{
  "norm": "rmsnorm",
  "bias": "none",
  "init_std_qkv": 0.0736,
  "init_std_up": 0.0736,
  "schedule": "cos",
  "doc_mask": true
}
MLP neurons of a small language model. Each row is named by its layer, matrix (gate and up: input weights) and neuron, and shows model dimensions 112-239. Each number is 200 + 30 x the weight over its row's rms, rounded and kept within 0 to 999. A neuron's up and down rows have the sign that makes its largest values positive.
After each neuron's rows, "fires on" lists the tokens most often at its 100 highest values on Wikipedia text that the model never trained on.

L4.gate663,194,209,191,197,195,161,217,184,180,166,174,186,220,195,201,226,200,211,165,214,182,195,115,151,223,217,146,174,202,241,185,220,269,201,230,242,168,155,144,228,157,249,239,234,202,218,180,230,169,221,167,221,197,199,189,207,172,203,187,220,184,183,207,162,209,199,281,190,144,213,168,184,238,234,178,252,175,197,200,196,160,209,209,182,206,224,207,194,218,217,224,215,204,199,195,141,200,150,290,177,226,194,170,130,247,206,217,170,170,117,182,200,233,197,145,223,202,193,216,221,206,180,133,176,229,194,162,154
L4.up663,239,190,199,249,149,181,137,183,160,153,221,227,172,246,178,219,212,195,222,192,177,196,182,177,188,243,185,174,206,187,168,226,218,212,210,180,158,226,142,246,113,226,230,184,217,212,237,197,247,180,162,170,185,255,138,255,190,231,212,159,200,228,171,181,238,207,279,178,260,210,204,165,131,165,200,213,185,227,200,279,213,160,186,204,215,184,195,202,213,264,208,166,217,199,208,226,234,182,233,177,224,177,200,201,180,188,201,243,177,196,215,175,177,194,210,213,196,192,236,210,187,216,180,200,186,193,215,156
fires on: "\n\n", "u", "ell", "ec", "si", "emp"

L7.gate478,213,192,223,176,223,214,242,232,171,160,232,132,244,175,211,229,260,147,215,163,216,143,208,215,184,174,195,204,185,246,130,229,185,166,162,228,241,171,141,204,220,218,185,174,195,190,206,221,190,198,182,211,188,166,185,244,166,172,234,215,153,182,214,214,220,198,263,211,204,175,247,218,201,166,235,144,185,226,205,215,208,203,204,190,189,205,199,177,194,188,221,180,222,202,161,205,175,234,173,150,178,228,140,185,195,232,213,176,224,231,162,149,237,234,234,203,206,225,171,212,202,242,224,163,255,164,158,252
L7.up478,191,166,236,234,168,178,247,258,200,174,201,84,193,200,216,207,184,203,186,215,217,182,202,219,207,161,139,230,222,249,211,242,207,156,169,227,218,248,116,178,197,239,196,171,167,156,162,192,201,221,206,145,193,195,159,171,218,161,133,191,176,240,242,182,185,169,226,224,194,206,227,198,218,176,207,153,232,213,226,222,234,187,233,251,158,240,170,180,197,210,211,196,189,195,202,231,197,171,200,166,113,204,206,207,234,201,212,229,182,179,196,185,198,183,212,193,172,178,239,177,226,237,176,176,209,242,149,193
fires on: "is ", ", ", "(", "such ", "known ", "located "

L4.gate408,196,169,180,188,221,190,193,220,125,214,181,160,226,204,165,204,201,183,233,199,235,191,214,236,224,191,187,227,196,190,135,262,243,194,190,234,248,154,219,244,233,179,201,222,200,245,175,202,218,207,221,202,187,184,220,223,219,193,176,225,197,253,184,186,240,238,167,196,230,219,248,223,200,221,198,174,196,241,180,186,202,136,193,214,174,173,214,199,234,268,206,183,172,172,212,201,189,186,194,114,179,179,195,260,216,228,243,173,195,179,204,129,198,189,236,204,113,204,241,210,187,211,188,198,232,231,180,236
L4.up408,194,193,226,135,237,215,151,219,154,209,197,191,227,202,178,228,173,220,186,211,199,166,222,231,143,202,217,211,213,237,201,227,217,166,184,236,231,237,180,186,171,159,176,206,151,167,170,142,280,169,144,225,234,205,235,159,232,192,164,199,202,181,216,194,245,203,202,194,172,222,194,152,191,244,237,158,163,198,113,212,215,189,178,170,183,213,204,172,210,179,165,172,178,185,206,169,195,236,179,196,231,224,168,239,218,176,218,195,178,214,138,187,208,226,197,222,193,195,206,156,179,179,184,223,199,197,221,264
fires on: ", ", "ic", "- ", "inc", "and "

L7.gate50,210,143,226,240,179,216,182,206,174,226,111,147,207,207,193,237,226,186,169,193,186,198,213,223,177,220,191,234,181,210,246,223,224,185,235,197,167,157,192,160,223,152,226,177,233,163,209,213,203,214,115,208,233,204,209,217,246,238,200,206,203,196,180,213,210,223,173,198,204,174,204,218,185,189,230,222,180,129,149,216,207,242,252,200,215,229,210,190,208,224,233,186,202,201,151,203,160,199,125,255,212,211,190,235,242,183,267,226,219,195,178,203,156,176,193,227,192,206,208,207,251,195,229,248,202,201,251,190
L7.up50,237,194,187,246,166,203,219,228,187,215,182,159,174,137,188,264,152,140,159,200,174,169,231,193,220,209,158,230,165,220,173,197,225,192,194,275,259,199,185,230,189,262,172,177,236,248,203,262,231,200,200,190,210,228,169,259,167,218,214,163,210,197,205,186,217,210,169,156,227,202,168,214,185,138,252,210,154,191,195,203,213,156,180,165,217,214,171,183,194,209,193,209,201,206,183,161,169,255,229,213,216,224,174,173,189,235,185,212,222,205,206,184,211,213,210,244,222,142,196,198,189,204,285,197,228,228,183,170
fires on: "| ", "the ", ": ", "; ", "\n", "a "

L7.gate37,238,228,198,179,207,189,157,215,204,255,201,139,247,259,170,219,149,227,289,213,190,141,152,138,210,171,173,159,215,214,183,219,282,142,211,176,258,176,223,242,235,208,235,207,218,192,167,210,204,176,160,241,204,158,181,210,202,163,152,227,175,196,216,242,184,202,181,183,174,212,149,194,212,175,182,199,195,214,167,129,248,154,243,164,204,177,199,188,184,151,248,188,186,225,171,207,194,222,212,215,225,150,172,198,219,174,145,150,270,167,177,169,163,111,225,161,207,237,196,177,207,188,210,204,212,216,211,223
L7.up37,183,180,153,187,170,152,254,178,139,244,168,162,184,247,167,202,210,173,234,183,211,197,236,200,150,200,135,213,199,243,211,218,209,224,198,181,222,209,141,215,207,161,190,177,185,216,188,173,207,217,143,155,208,201,184,100,244,238,115,225,154,173,160,201,127,227,222,225,209,253,150,162,174,159,232,208,166,198,180,145,218,189,173,172,216,202,181,218,134,226,187,207,181,192,239,240,236,201,186,214,217,163,218,213,236,202,173,201,198,195,215,187,188,213,163,170,170,204,272,211,187,223,222,161,183,197,194,192
fires on: ", ", "), ", ") "

L7.gate375,176,234,204,207,221,192,253,197,203,197,209,224,209,217,193,206,232,192,203,189,215,172,192,249,230,218,190,175,171,146,141,234,232,154,257,240,147,206,194,212,248,187,207,187,203,143,150,204,221,168,223,157,206,230,170,253,203,178,216,203,177,145,160,228,171,218,184,205,235,182,229,170,206,166,191,213,224,247,149,203,190,177,234,179,174,182,234,182,166,175,104,138,243,215,117,166,189,163,212,177,151,156,128,150,211,175,229,205,215,222,162,265,258,264,265,203,212,168,210,199,177,222,227,221,249,177,215,181
L7.up375,160,218,155,198,186,181,181,211,205,181,184,163,265,182,213,226,148,164,188,153,240,204,178,199,249,144,160,159,243,157,186,168,167,200,229,242,244,248,196,185,152,164,201,219,234,162,232,187,242,227,175,164,172,174,168,228,184,188,149,211,205,182,176,154,218,215,147,205,216,182,212,179,200,172,232,237,200,167,213,251,212,165,247,228,199,165,184,241,195,237,165,182,222,235,231,250,225,160,197,222,259,221,183,204,159,170,216,203,201,197,160,209,153,224,215,170,183,133,201,224,210,225,180,234,206,234,205,189
fires on: "| ", "gl", ",", "–", "5"

L4.gate490,201,259,195,248,161,223,194,224,226,224,228,158,227,239,247,201,193,161,208,186,228,167,150,235,218,184,176,198,142,155,160,261,193,175,194,202,156,191,147,189,163,209,144,215,188,168,239,174,218,250,221,221,200,226,181,243,257,170,192,235,203,256,171,200,150,223,171,191,200,174,192,274,233,211,254,192,198,157,180,235,165,206,211,226,184,222,196,198,254,232,264,170,158,245,174,129,233,179,235,220,224,245,205,216,226,212,202,194,215,163,222,205,253,224,190,238,209,249,171,166,207,188,172,187,198,221,192,221
L4.up490,185,194,209,198,193,196,260,199,180,256,221,197,172,177,209,143,162,218,210,242,220,187,145,170,205,236,240,166,294,197,199,200,178,178,152,184,197,185,249,184,232,278,227,161,171,266,214,175,172,199,164,214,248,251,223,277,231,219,234,192,208,171,197,213,198,207,152,211,199,200,195,252,132,188,185,184,174,183,153,174,204,167,224,188,186,271,188,195,230,198,231,147,161,168,205,194,217,196,160,192,137,207,264,190,249,281,204,207,211,185,155,189,218,209,199,182,192,209,195,163,211,237,191,199,178,232,165,216
fires on: "and ", "of ", "l", "de ", "r"

L4.gate426,233,211,176,213,182,237,165,214,209,206,210,196,250,206,158,216,201,238,173,182,260,145,199,171,203,158,182,243,174,160,199,221,229,183,235,194,211,206,178,173,182,182,239,227,227,210,179,211,155,221,224,145,166,204,202,203,133,207,161,183,185,198,199,239,195,151,222,191,180,165,243,198,192,154,214,130,193,189,142,197,273,156,167,203,215,236,136,182,155,198,189,87,229,174,216,236,231,223,239,199,180,177,163,218,188,191,202,239,187,187,189,205,174,216,213,227,187,222,255,196,181,175,199,146,211,195,208,193
L4.up426,206,179,204,203,127,243,212,211,232,185,198,219,228,159,249,230,216,233,246,192,239,187,183,127,226,240,174,218,196,177,214,219,213,192,195,214,215,219,202,214,198,175,200,218,241,167,196,184,192,164,177,170,201,188,209,174,177,208,154,229,188,198,199,192,168,234,207,172,236,218,170,237,146,170,248,143,221,163,171,241,223,162,208,258,227,171,126,174,171,146,230,157,159,221,217,214,224,161,217,199,190,154,219,191,230,241,206,264,191,245,140,210,184,176,169,217,208,232,210,213,198,195,217,116,184,180,181,217
fires on: ", ", "that ", "said ", "\n\n", "ing"

L4.gate255,218,210,215,201,205,170,225,199,231,174,155,221,245,173,222,216,223,183,209,241,174,163,210,156,199,139,187,197,205,151,210,221,140,189,200,157,197,140,237,190,234,159,244,166,171,204,215,208,190,193,170,179,202,226,240,227,204,249,184,180,189,211,212,182,225,203,172,176,241,184,186,185,271,206,195,240,270,177,229,259,217,177,202,158,204,207,182,157,270,166,237,238,127,180,169,223,150,188,200,175,227,157,245,210,213,204,171,194,157,159,235,241,213,221,167,172,213,180,153,169,216,221,184,209,242,177,169,243
L4.up255,212,218,225,209,198,209,144,226,198,200,154,234,241,214,156,172,187,231,262,248,200,224,197,125,183,145,222,208,215,192,227,199,148,192,167,212,213,199,193,222,207,198,232,190,180,203,208,200,183,194,192,225,150,227,250,212,239,228,149,203,187,215,177,195,213,206,181,158,240,195,251,212,200,221,237,223,207,203,201,171,166,205,148,185,177,221,177,189,247,171,204,180,200,175,180,201,238,196,132,196,199,182,159,174,236,215,257,250,182,222,274,253,255,274,244,218,176,182,182,208,217,185,225,212,180,237,198,189
fires on: "-", "w", "au", "me", "and ", "u"

L5.gate987,154,244,182,206,221,245,87,170,169,179,149,147,215,208,198,185,212,224,226,137,185,151,182,219,226,199,192,181,171,174,212,238,180,242,196,202,194,218,223,177,194,191,186,187,194,177,239,216,247,175,225,160,201,167,181,212,261,235,169,209,169,140,177,184,183,187,182,224,190,156,215,269,137,143,211,257,182,213,183,192,181,177,180,209,179,189,217,150,222,198,228,151,202,200,168,155,183,219,245,167,199,284,171,249,158,160,222,205,193,177,187,171,234,237,215,253,203,154,215,184,174,204,202,202,216,173,214,192
L5.up987,130,195,176,178,204,162,189,213,142,211,206,166,179,140,173,194,205,170,201,185,165,196,207,238,233,203,192,173,201,193,229,211,253,177,211,236,229,218,197,212,229,183,172,183,210,179,191,226,230,169,145,201,210,183,241,211,184,191,212,198,224,224,213,203,236,215,190,169,244,249,176,226,244,197,237,212,239,233,244,199,195,210,236,217,217,193,126,155,137,234,202,192,253,263,262,174,204,187,218,195,217,214,206,192,195,214,194,151,194,181,196,172,149,225,213,234,182,172,190,191,268,215,140,206,209,203,232,102
fires on: "| ", "u", "ar", "–", "am", "om"

L5.gate395,249,200,188,166,223,191,198,160,233,178,186,238,195,205,148,115,228,242,182,178,215,206,198,202,214,208,193,187,228,187,222,199,191,197,241,236,166,220,157,188,179,176,185,187,200,175,195,148,192,206,158,176,191,218,140,200,259,245,207,248,180,175,248,225,248,186,236,209,174,176,205,169,225,184,213,192,159,224,216,169,208,229,216,207,270,221,158,194,176,187,242,207,144,216,197,224,221,166,177,221,217,223,188,216,146,206,234,175,212,216,208,214,206,158,230,167,242,140,170,287,264,178,203,195,200,229,202,206
L5.up395,267,206,183,209,150,183,198,166,182,218,203,121,211,197,165,215,191,222,232,248,217,202,254,182,208,135,265,187,212,262,219,143,212,202,187,212,165,190,173,227,189,190,217,147,188,190,229,218,241,233,176,224,167,221,186,194,213,227,212,182,213,211,203,160,165,176,193,146,205,189,172,231,155,200,243,168,171,159,226,173,196,201,195,199,264,229,182,166,254,196,170,276,149,207,230,200,214,181,185,146,202,247,194,211,140,194,226,157,200,200,214,191,208,212,290,207,172,202,220,215,234,229,238,205,205,216,213,242
fires on: "S", "s", "os", "May", "ans"

L5.gate685,218,207,223,230,191,201,223,183,203,196,150,118,209,155,201,212,215,212,217,225,172,219,202,223,199,213,224,206,165,199,175,163,180,204,259,194,235,164,219,149,267,171,194,143,178,170,201,146,198,138,235,149,221,257,163,218,255,189,277,226,221,213,191,206,149,160,159,198,165,158,263,211,234,198,187,224,183,217,242,222,157,256,223,214,151,191,175,193,217,183,236,179,212,181,183,133,164,189,227,206,228,257,182,206,203,177,229,195,195,198,215,196,266,226,190,258,188,198,179,203,221,188,189,209,191,218,208,218
L5.up685,194,168,170,217,197,178,195,177,219,234,211,185,185,188,162,178,243,205,184,250,209,188,222,164,185,145,209,206,230,202,190,173,183,207,129,150,182,187,207,224,181,160,252,210,214,232,228,175,193,194,215,180,223,207,186,183,254,224,186,197,183,172,198,178,180,197,148,208,193,191,194,208,180,245,181,228,245,218,208,195,194,161,200,207,160,183,174,194,195,182,203,150,217,224,199,232,272,202,155,193,196,226,192,219,207,239,185,174,208,160,293,175,233,181,232,219,230,199,176,219,209,198,245,200,213,221,193,182
fires on: "of ", "and ", "atis", "School", "ing", "& "